config.yaml
qk_norm: false
init_std_o: 0.00509
init_std_down: 0.00509
final_lr_fraction: 0.0
train_tokens: 170100000
steps: 5192
dataset: "wikipedia_en"
MLP neurons of a small language model. Each row is named by its layer, matrix (up: input weights; down: output weights) and neuron, and shows model dimensions 96-191. Each number is 128 + 24 x the weight over its row's rms, rounded and kept within 0 to 255. Numbers have three digits each.
After each neuron's rows, "fires on" lists the tokens most often at its 100 highest values on Wikipedia text that the model never trained on.

L4.up742:089120143126103109141088159135110142117110126156122166147132143132132168109123105136139131129166151135175133128124113139107135118119129134116130124109091126098089129120126105079127095125053129116107132111152124105151090127182141133105132129148165159116111146132119160112140180090142109115
L4.down742:112131138142104106121123123111145122131122105162121131134149142107122120123150108148141132156156090129053124160117097128145114101164084141147130066114130158108167166118101133127155102080079137148136123123069113100109133111115167125111107087103084148125142136102116153128114143151144136115
fires on: " |\n", " at", " of", " was", " place", "*"

L2.up699:149180098114084134106126102154126127159115122080113126122109142141110145139142164107124138103109145097113128105094138118112118117077137112162160123130087126131117079129102110096129138063118167123122146144116119099152150121136162140151128118111150149102168174152121129147086126124134169143
L2.down699:151121110143185148136086163097160118114139139143143072144125136122132123089114167154130149149120083096116137143116089113134131138160098103138129139185141083084117096112107098157156146123133138135123136139154130135109134092106131155127113144148088095126153117128122115098125083139171136114
fires on: "ly", "ically", " also", "ually"

L4.up955:100154124115125138163131178156162173173117140089162141110147141125141173163133128091149103058115160141112104111140134104121103163104100126133142165114100127142107120103128112139112112099152142127114142167128109154107131151103104123119131079161104110109130110147157144152089145137128134152
L4.down955:133171127100111150106150131071137143150152128136156153118172174097106122136144154128130159163150177160159151094102146123107063108126100106139095137112122156142117094156145147119182128113104092082131153148160125129151135133127129131091131161124144154134145146160142123101083091155140106106
fires on: " and", " ", ",", " to"

L4.up475:137111149140153125133139149174132100141144122143133124107131206129118147124144146152102155189152109124101121106105137128099135093123108133142139082099128168117116193127177136119095145122151131085123112123115120135114098163108105144119133150128145129142126126111146142116142136182140113175
L4.down475:102104109125106141089125156109135146113129112118132123123136172138138133115135151148120127110152121128104099166124099093172086124160116121107130119098074112078147114151140148138118169129141142108122101078166096075141106094163148141090103146142148076109111172105149134127141094093125128137
fires on: ",", " Th", " that", " ch", " st"

L4.up355:109075144142135149098114174124118127110129107130149138081143151135130122115121118127164103127089124133171082129126137150113126163115116128162117173107130120137109126119112129140118098134113119144062157110129121141080128151091172113111149091137168150137105142159128130124120122129097164141
L4.down355:130114085131106076100155114153120119108148165122092132131138170143139140143153152129080119133149125057137125139111141150138154105128189158166136097111176124109130106144159142103166134137132107170153153147122144110118176147050131132138116191159161103118144163118152099157106141096138124131
fires on: ".", ":", " as", "°", "′", " Native"

L4.up233:177126119126175119083148109115132110170172117140133149139136154117102136110129137124138124107163150126110168110055127151093113125160143160120148106152121109137127124121140119155144129112128128136130138150181133161115120110165106082093127207126142130132092150119153125110139119166129107106
L4.down233:153150114141152122136115148149117160096139096146193136119115130128144150102137154086089142142112108107144103130158112152149113103127125125139099148152114108129084142152148157144177172142138133118128117133113151158104126095108137127125134127161176131111130142156146083136089077113127156119
fires on: " |", " of", "e", "V"

L4.up630:163159103121123138115107103122143129114126124130095137124125161142151118106156131095157141145147096132148117136095137105121119153110149114127138130158099127147151161168161128149113116147127123117115155122150145145158106103168135132130154127070130152131104121118107123111086089180120150144
L4.down630:149159117143141080123124090084140109108124151081091149087057090147118095176114146139117123142074111145130093076128130150162149150123096102148136134132098127133163111105104147107152113119127158103107185147147136175123125134122135141117105154129168153122159112130141134118116107117096167079
fires on: " ", ",", "–", ":", " \""

L4.up311:116145128117137153128141133124127119099157118099130152153138168141155104112145178086124116160101153152147104141161118119099120113126096183138128131093162110128097127123142101123106104105078094152119132171167120162146112119121093125129106122200168144116127109116130113166100137176095147161
L4.down311:153109131155103127108111122134161123087122141102148073174088121106112169130131150103136117096138100149138122103139132110122109129081136111126134111150184099131102118134139118135129118125149125067176174144117129130103128096126133119095126157116164122154150118100096119134139114100094136129
fires on: " P", " p", " v", " V", " C"

L7.up178:157157111119109151120149110124098142143068129097109160116128117143090163146116160117098144123132168171148147078105123103083161125122159156109129152125146164131142100095147134126151065108127148117135141184119144088136125136067179108153141133160130132101169115157123141158116096138101155136
L7.down178:167088113106131121128134143151109168107133124116126139106122101133162138138126119112086155167147111117127092081123131129190126127123125121128131137121109154166084123119129106122093161185116137103085109105159133160163166135122129141120150128109132164136085123153140111126118095111121124131
fires on: " "

L4.up138:141095131136139133124121129106137153145141063147141158096085132167155151109192137137138101174087158139146117118113141185154117157120139139149136138112094141171136117135082120112113129164070147114096137113157122136156098122067128105132135103135155151120128159139136127111160128089100126139
L4.down138:089118081096093041130138129142136089179157171124145129153099126148133105164119104094160116128128105115118145137162110168118112117117096129129159122112142150119140138162096119144121163124130104166144136151134135120124143132109110150140100136178135157150117156150065141148131099094143129094
fires on: ".", "196", " ", "199", " January"

L2.up261:129165107114113126150168158138133096162125112100146166089109135149108156163117129115127124079109144123163168083106134158101161125152155113152119140136149155134102137090090071146117117095137159139144130167104161138137108162112102124115120068100158141135132123136110128098127138150138104125
L2.down261:125119131101138139150164119105128103157162088144150110143163159119151071164106106153107118133157104092146151081123089152149162103134139096112118112156100101123103095137103122130141127164120148114132154086113154155143102104080094101151107118157107099119134157085092156099132116142090132112
fires on: "ly", " professional", "ically", "ively", "ily", "ially"

L7.up735:158126163132127125097115140096126145155101126103175151147093142146153091114136108093134106143137085144149100174134117138165099132108110122147089151129115153157106130152097132127101134101128076141124148111127122178125093146123120127079144122106112180132085114120121122115157088156140144168
L7.down735:151134147106121123125159110152089143117125146127165152098129125156158147132125130093100159093137103056085151127144114110149099145096119104133157159099171083112138098112120089089136081138118131159097100142122132131115157141105122124133144114118142131127116106149176117139161122161096120147
fires on: " |", " ", " |\n", " (", "–"

L2.up401:125133123136145137071093115152110125112113151128062147121104128153131168165124157118122124106062186122113107175114148129137155146128121117131126120079137141132158159129127151159138096166150161170149123134119113116109127127081144101159130109128132111139129125142153150168141153121140133132
L2.down401:133091129138100112107099160123125152130094151135117090107125119132105106094145133127105140136094155122069099134112130089131124149224104099136141136075106199124106134175120115113118093114180137144133110100122134135100081136146140158100171126092119090144099137128148152119138133130108152142
fires on: ":", " -", " –", " —", "\n\n"

L7.up526:115151121125127140125122165086146135205136147098133155153170142110125115129152158138158096156149141134155132113141118132085111114112127123140137150103111146106132156088134131106086103129143101128088104119109130092104113119139121201140127114156131163161116162097138135144093105064146126157
L7.down526:112150144125167138135091167152107085094128160155140153087148131154123137136078103129123164136107136100102113093177170136136123129114090120154107111065149192131131124147139144136157120194148096126130081163152117142112094142127137116120095127088133085114121129114145140088162160143153152140
fires on: " in", " d", " f", " L", " H", " mi"

L2.up678:120101107124143135121134119184122144137122116155147133101162099116119151135127112162154155088148135129120122126080142124128093123108138127108138131123110139146119083136133177116113164094097196141127155153133124116132150115108121123101168149147115123129146128154116096145138128070106137168
L2.down678:118120114174161137133144070106111155102114132154125145131138114134144132133097160134146090162176120131107116149101154180173130104135155131144134136130122087131092122152083133098113112128158145134158119103105152118124132109165118096147143089100130125151144118138128094151113110144115111148
fires on: " that", " which", "..", " what", " who"

L7.up260:105166132112122132134129108125136099127092101128163103133138155129137147099139113141136133133151078141129156152114165138110086137073129155090096127132117138166108114119116126118118118147142120164138119158119108148109102163095125176112143133107146112120117099105150085126140109128107124143
L7.down260:101209125132166155119122184137144119113114100099101155169106150128113138122134120118111149079131092103121143117102101097153181168100139139127124113111134074132149171121138105086108124155119113098139119123111142118121148106130119128102092130068120140097137090088155140061117162173131123139
fires on: " of", ".", " the", " |", " F"

L7.up121:104110102129103143102135137137134112137143102174112126135165171150103122122133135145098143117173103126169108140158149138132162098130119125122092096085145177115119153163152124120118150100139092113121089101142147130122086091102127159156111130138116146136136171098134112110148150172109129135
L7.down121:152147161141164075120089131155107132091191162145104117143119135162141158131070140134144118135106120139096110133062109114121111161151185114147115115155109135149160115113118141146127169138164129138160124111134124114107116131120145162131120159131126071157160150156090114132132138111090155126
fires on: " cont", "od", " ch", " st", " is", "ill"

L7.up245:103119158136163140120143139126174115119176156139157151139128162163153141108123126129128095145156133106111127133110134088125102126132143135138156124088133132103151128148143127128121120115107118124123102153150110131136111108110108112121140093159162126145107133098091101126143120133126097219
L7.down245:098143135161123094131136142099128096131060113099140159122120118107120093118141149145121144129115135127109134123131093117124135149133086136147111103116153136128115139143137154111150140111123076148134162124096098105160107109127128121095096174090113127151145123124168094148132136158098129085
fires on: " P", " p", " tr"

L4.up366:123095148121128143095127074137131117109180140171049133109129212185156177146137121096127123130119143145142098135114137123147164180077150138137138144105118128118143167150146149115126108144098125129141130140140106169103118131072135136140135116123151146120134109125136136121099121129109128141
L4.down366:137126083128129068143111140083102126124082112116132150089172084143099108102121112136114153095076155121120105140127100175121093152131125155122138105127158152148139129108093140125136129099111131118159142119112134149131047116156095107122132143090125115129117128110136139130158101134116102119
fires on: ".", ":"

L7.up857:109126145130144119167146145122164100131136121126111161140126114134098125113146134145128109108147081103133145138106168112143135142161128103144142131125133138111119118132111113163078099084126111097112122161152116153095110126152111135119108112101133143155070100140147085117102135164133152134
L7.down857:126129118159099122141142123101100148097110137140105116136186087106137123148134149141106100137127129124148096096145133112125123151129089134102082103122119070163110106127112125095186185087137153156148141110128117085128111136110147141133133189103144110128126143136136100146139149133135135099
fires on: "ic", "'s", " |", " of", "c", " p"

L4.up41:143155133120145136123138139129157148146141119110123100093119159151133109126162168067108118126144131132142114136103128131120150116143126075142124150121139163114129171096133129133101140145133173128109137082096157140147139131101167167109129091084134182152095155144101106078120181098114159103
L4.down41:141094155189134057127147159127181142127170128114148117121145134127057129135147128122113136124140098088095099169160118101177127152131110183079138105117131064128134109169126130161160135125126089124116121149133141126127147151147141102127135105166144093110106124116120121103085127155136117109
fires on: " as", " As", "As"

L7.up731:120176140108165137124138143101128145167098099095132119108141148095107115130166127088167116127151177136139149091127149107128155130108124098193112161150086159148142152126106111124140103078129134110073097149105138133130120117136144143134108104127126161117154165123138083123094121173120146119
L7.down731:132138119131127098141109091112109107087071143136143116165127163115098093088108138141133136162120154173157140141137107087097152130098115100185119082135118145074146113134111150135132136149123084086138170099072132165153082144176111117125114101157115110128117151141132123124109123167130136113
fires on: " a", " of", "b", " to", " in", ","

L2.up543:074134125164098160137133153119113158100174119126153107086149177166167152106161169149131116130137119138149121135096133086109167160104126110139151106159086142117096102119103141118133130110128140136127139126149114134136139141085114091119099094152181121113121173073136101113110123112092155173
L2.down543:122171116145131169116167148143121150123124124095122136114134126130132126118098108137149124163172135137123131110108104114123131143076133109178139168161106161114114134107131153097185147122126083149128137140123130167113111115100175147131107127178190173158111138114094120098148148143143128154
fires on: " an", " d", " dep", " sy", " adj", " pred"

L4.up149:116137150097102133124116182143108129133115130088134123119136163141149128132122143146138135156143121151165136156137118098111115081095123166137132145129125148103099102129140159106111124163063082120136110103113145105108127140111141119109132110175126134134156160118151157114149107111102145173
L4.down149:133138153105110135120129157129164156133150160150134097149108108102153108114138103111142125133132123119117074098086168117106157078115143090145135121122091190159136133125112106104188160117169127051110096083136155120104136088124129137104110137137164116153137144155134089147110135125102133164
fires on: " |\n\n", "\n\n", " by", " U", "."

L7.up616:127135127108150137135126150110139079126123133116118136091115154142128123109144137167118130128101122185161099129141119083127121134079119109137127100139130158145129131120113138147105140103075130112118091131122129146161137137132111171126123119168094122137162172138123094116087132138121138165
L7.down616:086129126125137173146152104100124144124108152108095139176097132120131074084117130135100120134138152150082141144139162091120153145126146127090155108124168074121099154128124107122144125117104181118105144120144127124136132133111116211154103133095116137141128166110111102101141152119147134131
fires on: "c", "C", " g", " a", "b", "m"

L7.up621:101126129140115120140152149087137155153106126130149155099142097109120146117150145159129163099137117186152117093121130112110104107116109153147104156095132124120092107118133141122086144079103110122113118069127120102119106159153116127131154121148147135122143128133116161155127152143101104158
L7.down621:113109091121087141133131134136143134110112164102121120110127098066112100104109124130101145108091148168126137137137063143155147134149107155109146108159094090046112147107170125139143124112119105120137123066141135133146183151117130165143108112120078127143131086101147115181147113133127083136
fires on: ".", "m", "ar", "c", " career"

L7.up483:140147149136160142110101130130119089138172119118096160103120166157164122115116134126160115120146153149087130146071139134143141132115122088120113164084120120098137153162155134111151130122135123151143107133141082119132138147135130129082110160144137122131138137122119107168161129133105125176
L7.down483:098093095112172097127128144144115127098117117134119117121139143160095149151106107090137130154149111120116123134139121094122124131101143156132108120140126108151120161141122151080110100171152103129145139123107091143161111132138086145137141134080134120097079096110138162080111141156199112153
fires on: ",", " that", " when", " if", " because", " where"

L7.up842:120156103116169126127136161171122135110106131116136162124122161133129182159129134110107096153107161120157136104078126120106178124106140142134144110119111140111156114089149103120132075142132120099114149184105111103078119163094130111137112139145132146136123109103097117137108115128115118198
L7.down842:150117113138131000064102132139135138161103134150142132146158102115126104142146140105097174164121133131147120149114159147105110138123134127173125149087111142100104106138162105122134136156152104143126133161106125122139077111098139106119152155112114112102119154130132137121151146122097146099
fires on: " the", ",", "),", " with", " in", " a"

L7.up180:125109126157193144139131171176150132089115112104119137117092100171107153125102127105137113124155177137134128090121106122104151122124138170162126142154152106146151133152130133129120129128094135134115100143104114149136099129130134151121112171125131128165153124138093138121104147131166139146
L7.down180:157132148135119124085065152106151120123102107114107102083125130155123147154100172146112143097130117127139188120156156118141129129115115115161093126105109132104105103151127148124082158114120119125117117094126110112111119098116127172121134118076104117145115158183169116124101116140173100125
fires on: " The", " the", " ", " in", " In", " of"

L4.up730:134127145116128151158122120162091134134089132179071130113135181121135107117102140116133132125095126153130136123098138137112152105145127123142115141098118137161116128130152141161148097159141156113118178158152114118145109141108141117109159114172127105130125132106126150114161114147118125142
L4.down730:138139150122148074144124128169121152111101145190141095118125136123146108167127157134117094130109153118158143082119104111163115067152101135124118078170132131171110122137133161162176127140149177131126161126131094135138128122070112127139120143101124173151162097112141097091068171153146117108
fires on: " J", "j", " Y", " X", "°", " Q"

L4.up22:124139192128140150104135117132100114126135102057137131100091129152107137105118123133136137105116102138112107135130135104121118107134142140157137150065138179132110127086131092111116123107135111139122116118094136133132106148157148157094150145168126142129109093167123148096140140171102132129
L4.down22:149108111120129086106176102150122121135123102139111159098130133159096130148118104107106157120131123091094171106150080110122137140110103176109138133132143150143165104166131145133120125095162106114119157140143127142097119116124145125114150145129162087123117123098136133140166151112093170079
fires on: ",", " |", "-", "0", "8"

L7.up298:109161125116117132133135144131111110091142120155108133117128139148155136180131151093103090099153151132121163146135142154141165129136168146143117143156139137083136165160149125133130170159089145143120129175138109142124157102099170135094121132123120121134138137095119083122080134094162133147
L7.down298:113134119126134065136144119115131100153136101143149103147079097102115140086141094142113180163105110106110150183170104105116115104135122111109158114141147112127149091122126086133114134142163108131104142093084164111144138123136070136168155099108117119108131106127127158113112150188146147161
fires on: " the", " a", " meaning", " un", " under", " "

L7.up632:079163133160140135171107163166084138117111148096117158084145127143167152136102108138131125109142136129130119140133119111111098116072125161141072122129137121106120091119131143111093125128141134130125141174130095136107123164109152137153129122123134118094176090133136132113062126090094143158
L7.down632:115156149108119127155093094167104133132109107122150102117157123143149158120154155103131159134126131137186122124141125129113164114093139086172105126119145133139141117132128155137082152128114120111148184126116157113059091126148156089129122105162156124098144151169170170117095094150138116118
fires on: " and", " s", " album", " team"

L7.up248:121119090129152129121135164125102071177132144161101157106131167110142155141129107114159115129172124128130109142145133134160112137106101130153085127109131143109102149129143154085086142132102071115104108085140089165128100117100102121130134163168133160147171139101106126157135130142133152141
L7.down248:126114112110115159119154124111112168133132153101119129116136127114094144143141109187079156197118114104162101158129108144154147124160118168117153085133107138147127126156115118111125105112124127156131138122161113157146111141130102130136091134104114071102087164113114137122139118120075119157
fires on: ",", ".", ".\n\n"

L4.up696:142122133110152153143118081168131140140151133138082134153145141127130125164138117132119116118103184118137095153125141195142147117095145139144136181140120141107068101127161165127125150125121152126111137112130114163111130132195152107106127130139133136109137136132154111144102151069127148169
L4.down696:125123151081124066115121157115129140133114121117136142146103167131148115103148191092104081123145151108160086108151135146133131122172140118171135141157101071123150101128137101129115115105147152097112119142137163130133153147058089096160119144158155125118122150116151112116135166124152145101
fires on: ".\n\n", " that", "\n\n", " what", " known"

L7.up794:138131133129132146124158180129103098106106090134163119129102136163156172135153120115133138075179090143138096129156132096160102150106126159156119150129155147148132097121145122125125138115141100144134153085116167151103136126096115125168124170142151157144164154137165126092104144174113182136
L7.down794:153153107148109112143104099150185123125142131142095109184091137161106154115122148121135136129115109105119163135125145154094139106140150134089127113145114154129133127147136122126176128154103146155139142104155103110170113128084139119134176098094091084100128138122123143127120157079156129168
fires on: ",", "-", "ru", "ri"

L7.up673:109115138132121130129137165101097081148115125100134158143129121110109101115133128105110135132182058127133156113162143136130099164169125174133098164121145144155134070109111108106137089100123080160144145125159142140149105155113137161133147153140151117140071117162126117137150124092120142157
L7.down673:073136123110170127152104127135117122112142150140127125138141149148109116113141093088172124151106102156113178130135117107133125166119120108131145113123131064111152161136147102153136134150106133124130165126119090087122146085162101114134124109151138149112165114111171142142110116151132162152
fires on: " |", " of", ";", " ("

L7.up517:131142112140086158110130124105139128150097143174123160126129110144117158170112145102116102164161155144108140144138166154122146115136169135149101151154149132161142112130090087118110086141140124140141150145136090121120141155100116145156126099165172158090145144143168113171127123134123088133
L7.down517:095150100129156131097162133151118091142150165148147096079082102122133148144167111139124157170127123106118102105136113163135087123122114117147130114093110097166129155106121116121190144153136111114141180152137105166121137158115138090144075106085157143142119121122123133087142075123117138155
fires on: " ", " of"

L2.up452:126163139160134164122117144094119127127139079100155192089139140125132110108109131145142140138102137119157121101102168149087134150110141152153141133110127170141126123149094142102126102132118113134118173136113138170147088132137144105087178139106136145160103149090129113062094117151093134121
L2.down452:117130096124130158107096124127126123117141132118146143155189113145175145116107113148127174127154100115146143128123099131103178136080125084148104127161098086139088110130146163102136086159112117164128178140112137152127125080157150135143121099122115141129126139128135166112109076154132129030
fires on: " of", "at", "w", "l", "h", "b"

L4.up965:085141154148132118129092137118177133139142125146140135095131168152180141122140117153122116131136128115167116132137114127119075133095123132148101136161066124120171112124120133114089122144073133120114161138114097134101120118166081142113105137106119158092129131147118120085072133117107102107
L4.down965:142080120156138087115104172104089115103120133122132101119142136127110113084135146162087120118113091132151084124158121115154125167127133124161123113094126095098135130094125107118154118140176109127162122092135144122141122162136149127140112114117111109144154088098146107126158149095141135088
fires on: " During", " due", " –", " during", "'s", "–"

L4.up428:149187166068142136152121137160116138126104129114141156136127163148127125106137106086137132151172103126135134139154113164130152083131137139152116128126130131108123100145129161137106046146084113089108148131133109143116086135122155159103135113154123187118169134171149180118110158154125143167
L4.down428:125147161118124059121136137100116080109135157128143160123092090109168133119117099128121171168166131126131137104141116099129131103140107107111127117104118158154107098098098106120137142129118106109129132133112160104113128127132156152124114121106098149141148108137119148160137132119106136137
fires on: " at"

L4.up250:149154129144165142182118130147124185147120123062116134115102079128136118140143129130127115108091144164148122136092144073153144112107150104131143183147160140138133109087142118159094103139153169159104122172104151153131161113146122175162132081101127138160092115154093080157089116111101133123
L4.down250:109140146105135103108137104114129097126170140124107147144123143100118124126121127121162163133114104119132113116088106145149090128098119141117122096107118190120123105153095130141098209100147139123087166101126101164140125116107131143144141173090120123141128106136125147153132109135180125126
fires on: "os", " New", "S", " la", " La", "ia"

L4.up465:112106137134143141110135139167113114118123102164114140092118149161149111079148108113141114123109161118106131112069130091090169125151128103150139093056133155154114141113129125147123124108141137132135118163149096110138132122116137117107151117110155092134091181092121100142177174136124132135
L4.down465:122136127124159119123166093076100089126094139150153114097098139144137130116101107173138119140128096144159100111109106117161135122154117125166141089161104104174117116125157149134095149157118109169131126087122115152145172137088169116085128178143182114139119128137129078131146099110096098135
fires on: " J", " j", "j"

L4.up886:152086154133150136086115160125150119140147116163085107132140132112139126111165154106106102110149162110126143055166122138125120094126134175131120116115106130108113158118145103175180127125098115073136104113134140087151140152149145172148127123089144145137154133101149136073109187156148145131
L4.down886:153100110165118140152128120114191102155104128121075152110092105142124133140151106086119139108108137121156134110129114115120099167142086129128133165135082122089145125115154114135157139093172119109115108139112113175102122124193100163133105120121138141116114113130112112140119131108155152105
fires on: " b", "4", " June", " down", " May", " October"

L4.up567:158143093166104132082119109115149164121140075106093151119076131175104135122112138146117095144135138128108125160126171111095121116071133141081116166138126140175128126149136148101133167152056188142134134127104145142155128112156090134157165119073090112145143114123090085105107145097136109128
L4.down567:117110161105159090156136138125142149113088157132132138087155095091141141160083118124140122144175146152125101081131102106096118146121116129119101163118153166156140113155137119081121146139142099111087099128097102137131108164084140130116126162110128141137142079134088119108156160147102088144
fires on: " New", " York"

L2.up607:152122131137149144098099180174127134131136133104121141116119143153129121118142133075118134118110140134118095147120150119101159132159156127129133136084122148120114144111157132139131103168117129154102156140084134149100107111120146162115158089102132156141129090110146135081145143105122161151
L2.down607:106169108138119160129118153132126107143113122121136128123140145143108138145107119156136150124122102121090111152098056085133128123106127075161132128128146148130109162120131121151140076108173140138155091099103118130112095114106123067114148148134119136148108103185142144145136148153080108106
fires on: "-", " -", " as", " |", ":", " –"

L2.up812:149136124168118133101175137163096131129109125158109105070076152136111206140111136141103120134119115125126090115122171096161130138108141168169097146139143189124112122137138206156162145094109138140132132114128125167110164130141118161137157146096085150140134103146129078121088113121098159142
L2.down812:142138171136143101097170105139108146112158106138134086146131116121104142113110082118110128142134132135106155115135142105103137152140126135136122163138100140137182127154096134096154097129093102150180110143132126132184098116129195105127150157113116141113106144109115184141110178158130119167
fires on: " California", " human", " public", " Liberal", " New"

L4.up372:118128151140144133128067125125091125146124137149134125106115192150151129144146150132102162147143144137153099111116131126127107124117130160171140126144124120152132074147092124159102143171067140134086146111130156136171093094104105163145149120110114186126132147117117143111074139120126144137
L4.down372:122125111116104039143150127173148121142141151131120123146114127148109075120099133120131152134101106136116119138123125117109119148174100091108156126119144108105131089138170160109123101119094168126182123103120123133108114135116149138124101140137099111110119100149134141143155103108128127077
fires on: ":", " m", ",", " place"

L2.up337:141145158127126143139104147156108129159102104092118148137109142100109135140130153114132126141123140135126103113092131097055145130109156132132140135120118137107136138120101180152122117150117142112118154135119148170115101129147129151133168130125087147135104123118121137123119115127106144137
L2.down337:134116116120104115102141097122180128121169131089120158148084167082144096107133132147128127144120101122110173169160138147141155115156120103181150085135095125118114131152167148161151099117083130162131117140125153125148127082059176138110123081120130137156140127139140172101146122127125129136
fires on: " |", "38", "37", "35", "41", " /"

L4.up800:122128106117099161079140160111157116106141097129170143120109117163139162098131166132101117125134117119120158105124153088146119151112131132105115090088113107135108104095153111173120123132109133164120138128094155133152131156077078135140131148086149105128142152090113101104156110119130129155
L4.down800:152149164131157128132113151143138098112156094097105185134098119132140092177123156138071200115167169137158096129122121149101128099148130172110135157118154132120099114112107125129122141164127114147080128150109135128138141141098118156094101141121152147117119123171170070102137102102156135114
fires on: " f", "-f", " b", " tr"

L7.up455:113109142112127119123113145135094173107100097123117118103128196142133108105115160094157080170127104108144129130122147110067142113145165079158101135085102128149134094111088138159112094141130146104113149144131111159157121157108117166102111130140130134159121121141157118083127141127100106154
L7.down455:093111095082147133111152140083132112153132113126137138118132109160147128133125145112106112130121157117112134127173110122135157098166063133167142113107108146099108131102140155147133147122129120127118099117147143153115139113180173099167161146114091145144108148099149161092112143135125154128
fires on: " at", " is", " the", " was", "th"

L4.up666:115092172131137130171099195105098121101114142096139161151117144144107098110133095085124108140102128133161147102148124118109153122099126130126141143090116120108090129072108120175126119135160112136111121155160169154124130109149136091181135125124153143122090148140125126123110105145113156137
L4.down666:141092111154115167104185095125122082148124125147127107134111137153124135147111164141140131116115161133110110174143137170140121167140128117143113138122088144125154125148113152118132123106165170106149139094165098068135135112115135097115093104136078106137142135160136135126144111140147070110
fires on: " ", ";", "C", "S", "é", "SA"

L4.up471:086105102128184137123123145121139152145114078108125124162083151163114136127142122121132121170137137104132126147080134149100127142123136171157116113145133122162127154132160170131126109143108129109061136119153129143124124107141135174133138119117091154136134143108115139093113140145120152138
L4.down471:175117151129149044146115133141135119129118167106094125107074108132096146125135146085120074122121094099106117094124085134122139098186122139129167147101136123106113143156131096111142140115129121136099117160141139094128159111104115103151095149140149131107147142098162135153102081152114112143
fires on: " ", ".", "_{", ":"

L4.up568:101106165126148150087137110121104170100156119166112116139166147109139128140150158157135132094127112152146121161112158095133133127111145113120144113122143114110150118102117142132127117111147126146140135177129142120144165132139161131118115128117145121115128176090147104118107169133139137131
L4.down568:087129112099135145177134172098172127122148108118066152153125094093130091136128124139169188092101089127131165148129162150136115125133139104121111137120133145116181109173133153137129146117096129171120151155172130116122151114082185109118158137144157130127093196148129139135139135128138098107
fires on: " pl", " dep", " NR", " m", " adj", " l"

L7.up890:127142129136102156143110128123128143139120120092148182143128145146163147137122129129166106116175132119136170162088181133124149141147149117128121170110110143137112124152153108108146102157161084137123121168119062155077116123142127100110111113145143132149116133136140134118134083111128121135
L7.down890:069057174100148106133130115128141124054150117155165123110088087128115136171090152137115144134102125116119129132120136170116092132131120124109093161156126118134155176188103138109144133144166157118078116094115141117107117130154083134102149143110161128102102138121140134091145154108135103135
fires on: " of", "e", "us", "ose", "ide", "ess"

L7.up443:109121132124104130133140126111141134112145110101119113103137171110134133123152150148112156148138139195130089109140114089091110152079121117181119153107071157103126137145149152084088152127112128098141133082107167168117145140158138156139120117124119128129135143142116103069111122121096095148
L7.down443:117079090103115110143107117132132130130106145140137133154099092134125092106130134134090116173140108114139105167123144127179134125169152109104112119131125112075121074119183134121154135161143106096150104115124088135134148150140124132115145161121142121152150163056145141128172154118111144081
fires on: "As", " help", " because", " As", "w", "h"

L2.up939:079118121148122148135145122136082111156125080084123176119100138139105124138167163091119121127128142106184139112139125117080163089114157154152142136136115127111135104155125148088117131106111119123067116119112155113141177120109111145153157144184143137083162152098178114107126171115115160154
L2.down939:151073142139127151131117134121151107150126143140113116133102112123135085126176095138125160160097100106120127145135149137103146155123109090105124133105126125107083145120117108163115129127111146121145104188153149129177109095133134145103124118111128079117113145101112090150150154151135147111
fires on: " ", " to", "it", " or", "ure", "ion"